Weights of a small GPT-style language model, trained from scratch on English Wikipedia: a variant of Muon for these matrices, 6217 steps.
MLP neurons of a small language model. Each row is named by its layer, matrix (down: output weights) and neuron, and shows model dimensions 256-511. Each number is 128 + 24 x the weight over its row's rms, rounded and kept within 0 to 255. Numbers have three digits each. A neuron's up and down rows have the sign that makes its largest values positive.
After each neuron's rows, "raises" lists the tokens whose logits its output raises most directly, leaving later layers aside.

L8.down1084:085152125178111129158119113130096148113115158087118085116106163175147111158130113094100169139132132104109142093096119112124113139104131123143140133113128140132141159122132160138141146129160155133123128125120154117131131126130137131130102139096093163136146099160076167115134143103148127161136089147113167130127098139098107103086145125143136107136129116142137146140109126109052128090110101118130134136118148142103082143105132136127113154173142155122155139126112146132156164122111135070095130101148146147102141117126107112128133114139139152113140095104188102123104154109113135126157143138102126105151164130162135125167152162114128123132142139133105120106098111144111122149136140158124145084122127171156114165075143123134135152132112105090100140121146087160171101125148129
raises: "'s,", "'s", "ess", "s.", "ure."

L8.down834:128135164149145103078118122127117097121127118165123120138116122153084135127143124131107134117117115131127179140102139117117110148130109120121125139134120121103114117040124142161148122117144117129131129121132139174108071135129153146142138110119116139112131117179120118132128154118140145119070177143127123113129099114103134092185155114108114101119127113122124140114122160166116134143150134133151129149116125140126121153128176114081168115155071099145124147166134074077168121155120120139142149145177120116137094120142094153136136085093097130150122136150098136139108128119094080194124120128121131149141178186070156142088126068107153124109119130109142104128105121076073107159113100131145139126132125096194086102117156086114137094142116164104151148154089136127110118167106156
raises: " they", " she", " he", " seen", " you"

L10.down238:149135127137155084139125139137152153139147116166119156144132206146128137160115122123145103130127146091121132140102102128149140114169096135127155120101154131142099154168125123139122105142143118104125182145135140118135124133154113150087150178144121142120123115087148117121123181107113124111081119152095135116106145184148136154133102123145128133096106098128138158110082150103134170090112160096100168159164153171118157148119123137141116116115110103141115142115115155148075118128115149115143156120127081073123110141151144117116106119115157133110127121135178118126127139151097098153078129100113154139135125131128125099147112129068096140133119149109159185131142150099152099106127079147116103121112106127104133123155108114176107140151141173112115149103120141137129110095117130
raises: " time", " time.", " time,", " centuries", " decades"

L10.down202:109127173076173130116098086101167095147115135141153130162087151098112112158132140153144160107085096122163105123105116104153124174115132095122139138124141124129159137147111138105141126136121097122140143068090117130140118132129109155126124135137143157175118129132114161131104072112122109120143113139123171144106114160109136161128088153134158103087156113141155126138149108096143132105132117111180095147157153100115138108105137082156128142098136111098129130133067195168096108090172124145141151139175141129091165167135117075073119186125117120093085155099141145083131122099164129171116174099148162102138122124144140109105141132145105121151098088116116109102128096100096122179134122139142135155132095118133159119147126134164138125133134195168122158104134134165143112111160160
raises: " and", " or", " etc.", " and,", " &"

L10.down227:088088123144114089166125124119106147152123167142115108127159121115148098155131197158105165130080128141114152068040091147140136125118135152116126150116101146115125134131121135119093118107138154112129107138148115099078126159144145119120110121140108108121104154133160118165145137140150153093107127116081144102101124112119145150132126137160104136109135165102137154124129124131137149120140139126098141130154149087089130134138146140119166114116090110101128140126109158157196150113132106148167137121126139152093126109179158151144128139096109077192178110142147094130100138142147114125115169113141137096080096155162145117065135138185094151122115164113083133133122156106134095158175141128125127166084132095123163122164109121111094110115147159112118132099123137145139142111102181
raises: " another", " one", " an", " a", " their"

L8.down23:122139114115116145107138136087107089079117116090132144118170123121110150084119149114151131133127119140109140123156140085148161142110136139138101145137190129134070125118131201128178092094110129165138099129147071103132149117126180156089110112079110149116091109118123140121162131132125105109120162131065108154124154113110152152092073097155152107152144098109155092122115111109130076138133126122102157147130157108131092125153104077129072134113103120133108091144112139139124129117124143114153112128139117166143121170142144126141097111129153140109085108136117149138128144134107134119117152132116137094122157203166118129091115106142128142092155142111167152143145163104138093108141118119133150177089178140116139127128130170110117093092154165097153166112137154162096149126098161
raises: "ovich", "ović", "ović,", "ț", "ato"

L10.down96:125176087146146101130144132172113083086153136094148145103111082118095124168135122103179111121160138110148090140162145139138134132150128149168143086175128105127115123110146126143114169113157116134147128129117096116116126114119118088139159130104109128162125105106130192150161103096102110146105125146135094162119097145138120134134086109100147144134140138141126125130153137119085084113131150121116101127144146133163112076133110151120076150125151174157124114159153171131130092172126150118104136141157183155137118112095116155113117102141149163136153115123083133144140125115162158107126130151164147074162080099131141106120129124084152126144166121121090102128112110112164108168141171116121112093115128182146087143105104142118116104127124096122164081132101129125144116107150125
raises: "ened", "ione", "ion", "ion,", "ions"

L10.down776:134151102138124108102133075156092120185129126146117141148141131126139138118059169153131104150109130122115052123129139134135133136111134107099129132112126133121131119142155163100116164123145096161137122095118101090124158115119094124125092099078124142119142113137100149125126136157137153129152118129136099127154109141179117150122102165179132123156131130106131137153139145105157140135117131125168158113097122102085124144130171150102145106101104142122118131171148124126069113165083140143128178104100161096158124143085112107137139157107177152166082138123099133129142113158110131107136135130130135112162130112153153166127127149147120127123180123134114113130130127117121096115138088131135144141127157145120179122122109097066143107110121088130126125111151101145120132163148149
raises: "ks", " account", " session", "ful", "je"

L10.down960:152142141116191151110133131106102139131139137139114122141111143155111124125110175168122121091138141109101164147139118128137120114151149122105165104121121135140169105096136096119130115161137115111164107151111162148127136092119116122137138117126109133150127138139124090148122136115120128093137124095141158117133151134150131117088132135108142125158115161137133122157125137152157109102127104141106114150139103126150113137142148125131108152126163134129123096100136115089118202116108151165163139104153140105111171105104126119138150110131105173124147104124169130133139151171110167106109202142118117123137127164146137157111191124109093200098165146110104118123151113162156128121113117123148116158124116140116117107124192140116116062086118126136129110139124189148122119099103151
raises: "achel", " degree", "acc", " entrance", " degrees"

L7.down908:150156102154110093136135125189139068151131108128122135116103149068149135134141073123116129128102105164113142119069124169141122167138111131138111127134154072097151131081114146133153126108153146144141117069104110115126132120128139117095146112138139173163151074081130124127174116100112083134143159164089124158166102166126079108158135127141106176137156115154118152095126119093102158115143152102149125160146161109108141134145134162129087134175135151158108100148150125144103118125090110086135143128119118089173124151112142163088108128161116150158113126110133155094102131127108103121165121082113113152141151171119133136143134102109142163142145161128079132129125115123133101104167146124099145128109121138146116152119135151125138107134141094108120129127135150133143082165149118
raises: "s;", "s,", "s", "s===", "s."

L8.down469:131126122149109101101125163134071140170102114145123146092137143071190176082152118116126138147137132121127191105148116133135126143114138096131111106142177137167135113168141102098162103129131136170186109142126140120106158112126094128113123094135108153155107138133142144141125129202165129117176103122125112156124126079123177183119123154136081136152119126128122105141142131121121135130148147110117134082183139132083151123174152189108136141139103124128087114103074126168146097106120167152112140089098105152114139100118131101139127107133169124118101143148097117120111093126129125096097091130185149150136116095061102116142115094103109104144126176134121125101140112117149110141108099118143107160137143135125142120148085108120118090125121117125134106114146111123165133125101134
raises: "und", "aker", "aking", "ount", "aster"

L5.down542:133127146140139110112084122149120160155115124150143163097155131125144125134163132160141149139113120161130100135138086162127161122175136117162125112127112164107145134088125151083132121140148124124158155154100121137142088162089112146109129157135142117115135142104122139133084128149158125171128123138115058164152121082047143122132126107113129154164156137133103147145156151093093106141151090129144076108133151138116120147104119086138120101171140142162088140151079155146142140128151156126118119109155122144111102087108124139107110159106077103086107106122143124154119120124086114115098163125124091106140139136094082119108128107151127102104146106115176118159076102087110091085153129171130160171122113145148139129095145136118099107130164212105169179131147123131157142122104151
raises: " it", " he", " they", " it's", " leaving"

L10.down415:148146156080160107131113070108162105169105108141137119092123140117167117144132134155137139120079065108157135149133166108096088166160085090135139157105084157123110127132087126087136088130129133116155158123111112160136119119094071127130117146126112111123094111107097098161126132107101099113102156156136168106127114151129152159130081113087155074121068160130120102147132134127139116138097121074128107142135147138113108111095141073159156149128136122122127130174120099121116106111157127098120168140112138144112133157116154152122130116124143143154134138136129073097113104120097106148113116117135138117122105136122114108105127133098144132104149107104152159114093134097132135158077118115116169125160114092139140114122119130168182089114120113125093121120118102131129114092107111
raises: " and", " &", " and,", "-and", "he"

L8.down810:116129124134099135148145118151147109120102127156139139126142080164132147115131132141130129149078142126141167103174143126104153068136133094115114164133098106098131128122162158058136128116118147128189140114106103139088122143133114152119095104099158157126119145094088110112140157108094135124101103114135116124134117111110147123166153151096136114129106168081109133135180139164109102123113091142067161088140118125143180160125092129113144128109110148130133120149120107162150132115138125120103130143116163108102131134121150140111103114098141136130124099139133120150102098140147139094136146128112114129082131185141178092114145133113145134123150152101135135139107094127142112148119171152135094086131124129108119120158124146120104110125103107189108090107067105110138105102101139
raises: "erie", "amp", "ise", "ine", "ising"

L6.down498:092106110141148140096144145152146143131095098088129170116144108152125147132121110109087092145114117110143141156125131132170084124138136130131128120122171116105133137129140113171173094135099088127133112125114137104149124096118109153156105135146072140137106117120166106146122108113113119144107121141145123160113116131146085096129126106145124097112108133118143108108123136117147094151105125131162126117096138069183168121086151152097101121107106113104083112141142129123145078101128155104165146152184140137130128155116149080127129160122116104136135151146098120132144171122144145171088103132120147120134146140100122104155108145156140157108158132138113147109071146138163144121124161122157183133119157126119132122130156149131127140129145122152175146172128124127130119081120098
raises: "en.", "ex", "en,", "ig", "in,"

L10.down198:148137105109139132137134179111100107105110101160091110151141125111133125146144136123045098169065141142171158113156117118152126160137128107087141172169147127063160124130164107147129143179161132093152105148121123155153142124130146118095115147140105135076115131119153175147109142156115148125097129137105140127138109153152126149123146120162116190152114133102106123099124161121124124127106139116130130109129130094156145146126119082137153171118158132152165156100140140126129104153154114118107104079158121137119144125118134150101146095129134131151128138101114129151062140121130163137147142154153148128147150103116117126138110087083136126142124122135138159157167104135113115146129158151125144114096120176113109135103096108100146143144071139182120125129137141138154122173132143
raises: " time.", " time,", " time", "-out", "ise"

L8.down216:128171153110112108150128138121157142111119072144132114154142134121103159117160145067116141111117151149130158113098129145188120185131175127125109119099147117110137132177157146127121139152081114101148094122088123106163149125152104120114130104111095128139133140122154143114153120125171163146152064145125132089140104149113077105107104163107137138099108148100094150136145162108118163115147145122140129115143144109108131179162112125114145125124149087169124118098149120113112100119114108112076146128158111112153103132143109142136144139138143152153129145161123141130089183145123123120131123124154123147072154115156124124121152102090106116171152094090143160130124200143149131076140115065097096146145116149079140150126145148105095107149119128107154141094120128114106165084188137
raises: " time.", " time,", " time", " start", " beginning"

L2.down621:100099113179116173063086137137095138101125131131121120139141112098118139106166166113151141145133113086148145135135130120105147111137157109103154185144152127132127103109098146152175109135162075128174138142108086133149129077156117121150138121106114105143143176133133147157106121156095151135095139106119132131130133122096132110103098092113152128092155116138121130131095166152117136175119121113108116147117130134152178088131162119154156097109147127107201114100128081131150147135125127123105146129156112116143113168130102136143144124131111122149173115155123146126144149116111107178113100143142145088116137148107158110172119124166109102117101117094102112136147131155115107129160125145140151130126119114111126092167134086132087171111132131121096107143131143166134139085122169
raises: "'", "’", " were", "uit", " are"

L8.down1128:109116147097161127141138140113124156132135148134093137162109069102144103087143148101105120128140126111138088123130110104139120138104144129134115135143137128124143147075090103111161132170140138129149109121141099128120072121123096122138165086171120084124111137141107074144151165196102127209109146114092127159188129151177136109111105139186100140102091130104119148126116118127102126149111099106184132106138173179124141111127136082134138141102166112084145123105111121136124121108118145140129145129144120123130123088124071151123107149174132082134154133075122131136143102102169100103109158136158108103133120102117149143118129078156161108128166144107132128123171082156143177103122145131138128166113117142134102146143158119180108141104150153141142092123153154125103108146094105
raises: "'", "’", " ever", " responsible", "’s"

L8.down1238:103143109148087148082151148137085128129140110137089162087118102136163101132080112104155137106127152065134098173076118136091126127136118153097128148099106152132126099135129111135089121108126126147191105157146135124131119140156144062158147121109154136139093139130134135116112139117108149118165109122140155085119139109165075101116127126132194150113099071095128149154119095146085145183137142131143134172125138128150084135146140078106105153127160134148094091149096111100096132130123177116114111115105150112125154100150164159108089112120137120119130135096119133128131121126106128138113100138096137129149138104099113146116122076104128116100146166103133145111187148089147138152132108128098083116116139103128167102139162156118145175160108138067113104163111128157158086142109114
raises: " terms", " term.", " term", " honor", " metres."

L2.down693:135154126091154120138158076194148105132153105145100123120062090132153077143123153130105139091117140135187119081149125103112150122122093155113112123147121101136143117113107111143158149139126174131185093128141156117150140091129117157133135127120130105189139154093114107149094123134143150150142112099122145141143156139158127137120116161144126096132116112115093162149100157116107125137144159151105123101118119124116123155146160121120109127121138129127151152162170127143171145168155134129090135121080155111148156086110082110179097146105138156126121139118141102139139129100125110138119144169123084121132109111164101110163136127127125163148141135110126126150120125120106109173168128132115149166144115143152142103143154067089123132125117121110090112118097097142133114126094146
raises: "acle", "am", "é", "ac", "ments"

L7.down667:092160104144198101150118127144133146094144126121148136127180114128119129123087144109141104114137137106159135134112122121144170115166146119081106133164084148125160137074131127141117111140101141135137166101138160111164116132161162126125155102156139106111147092176108157125113123168095093149134124161123104110106139125113164034118161085139172139110149082132091117110150116134157197133125160103146100137106121144105119142135084088086145126143101130129154164127101103114148136097143121171112125123143131141134128163148167153180090121094090114095115145150130097132122125131170123153146104090171110110118138123116136136103063157129166153118115144155140145182083112096148159110139167130109115108122139160154104103097136151078123119111116120168146145138150086142116130093107092
raises: " they", " he", " she", "ets", " it"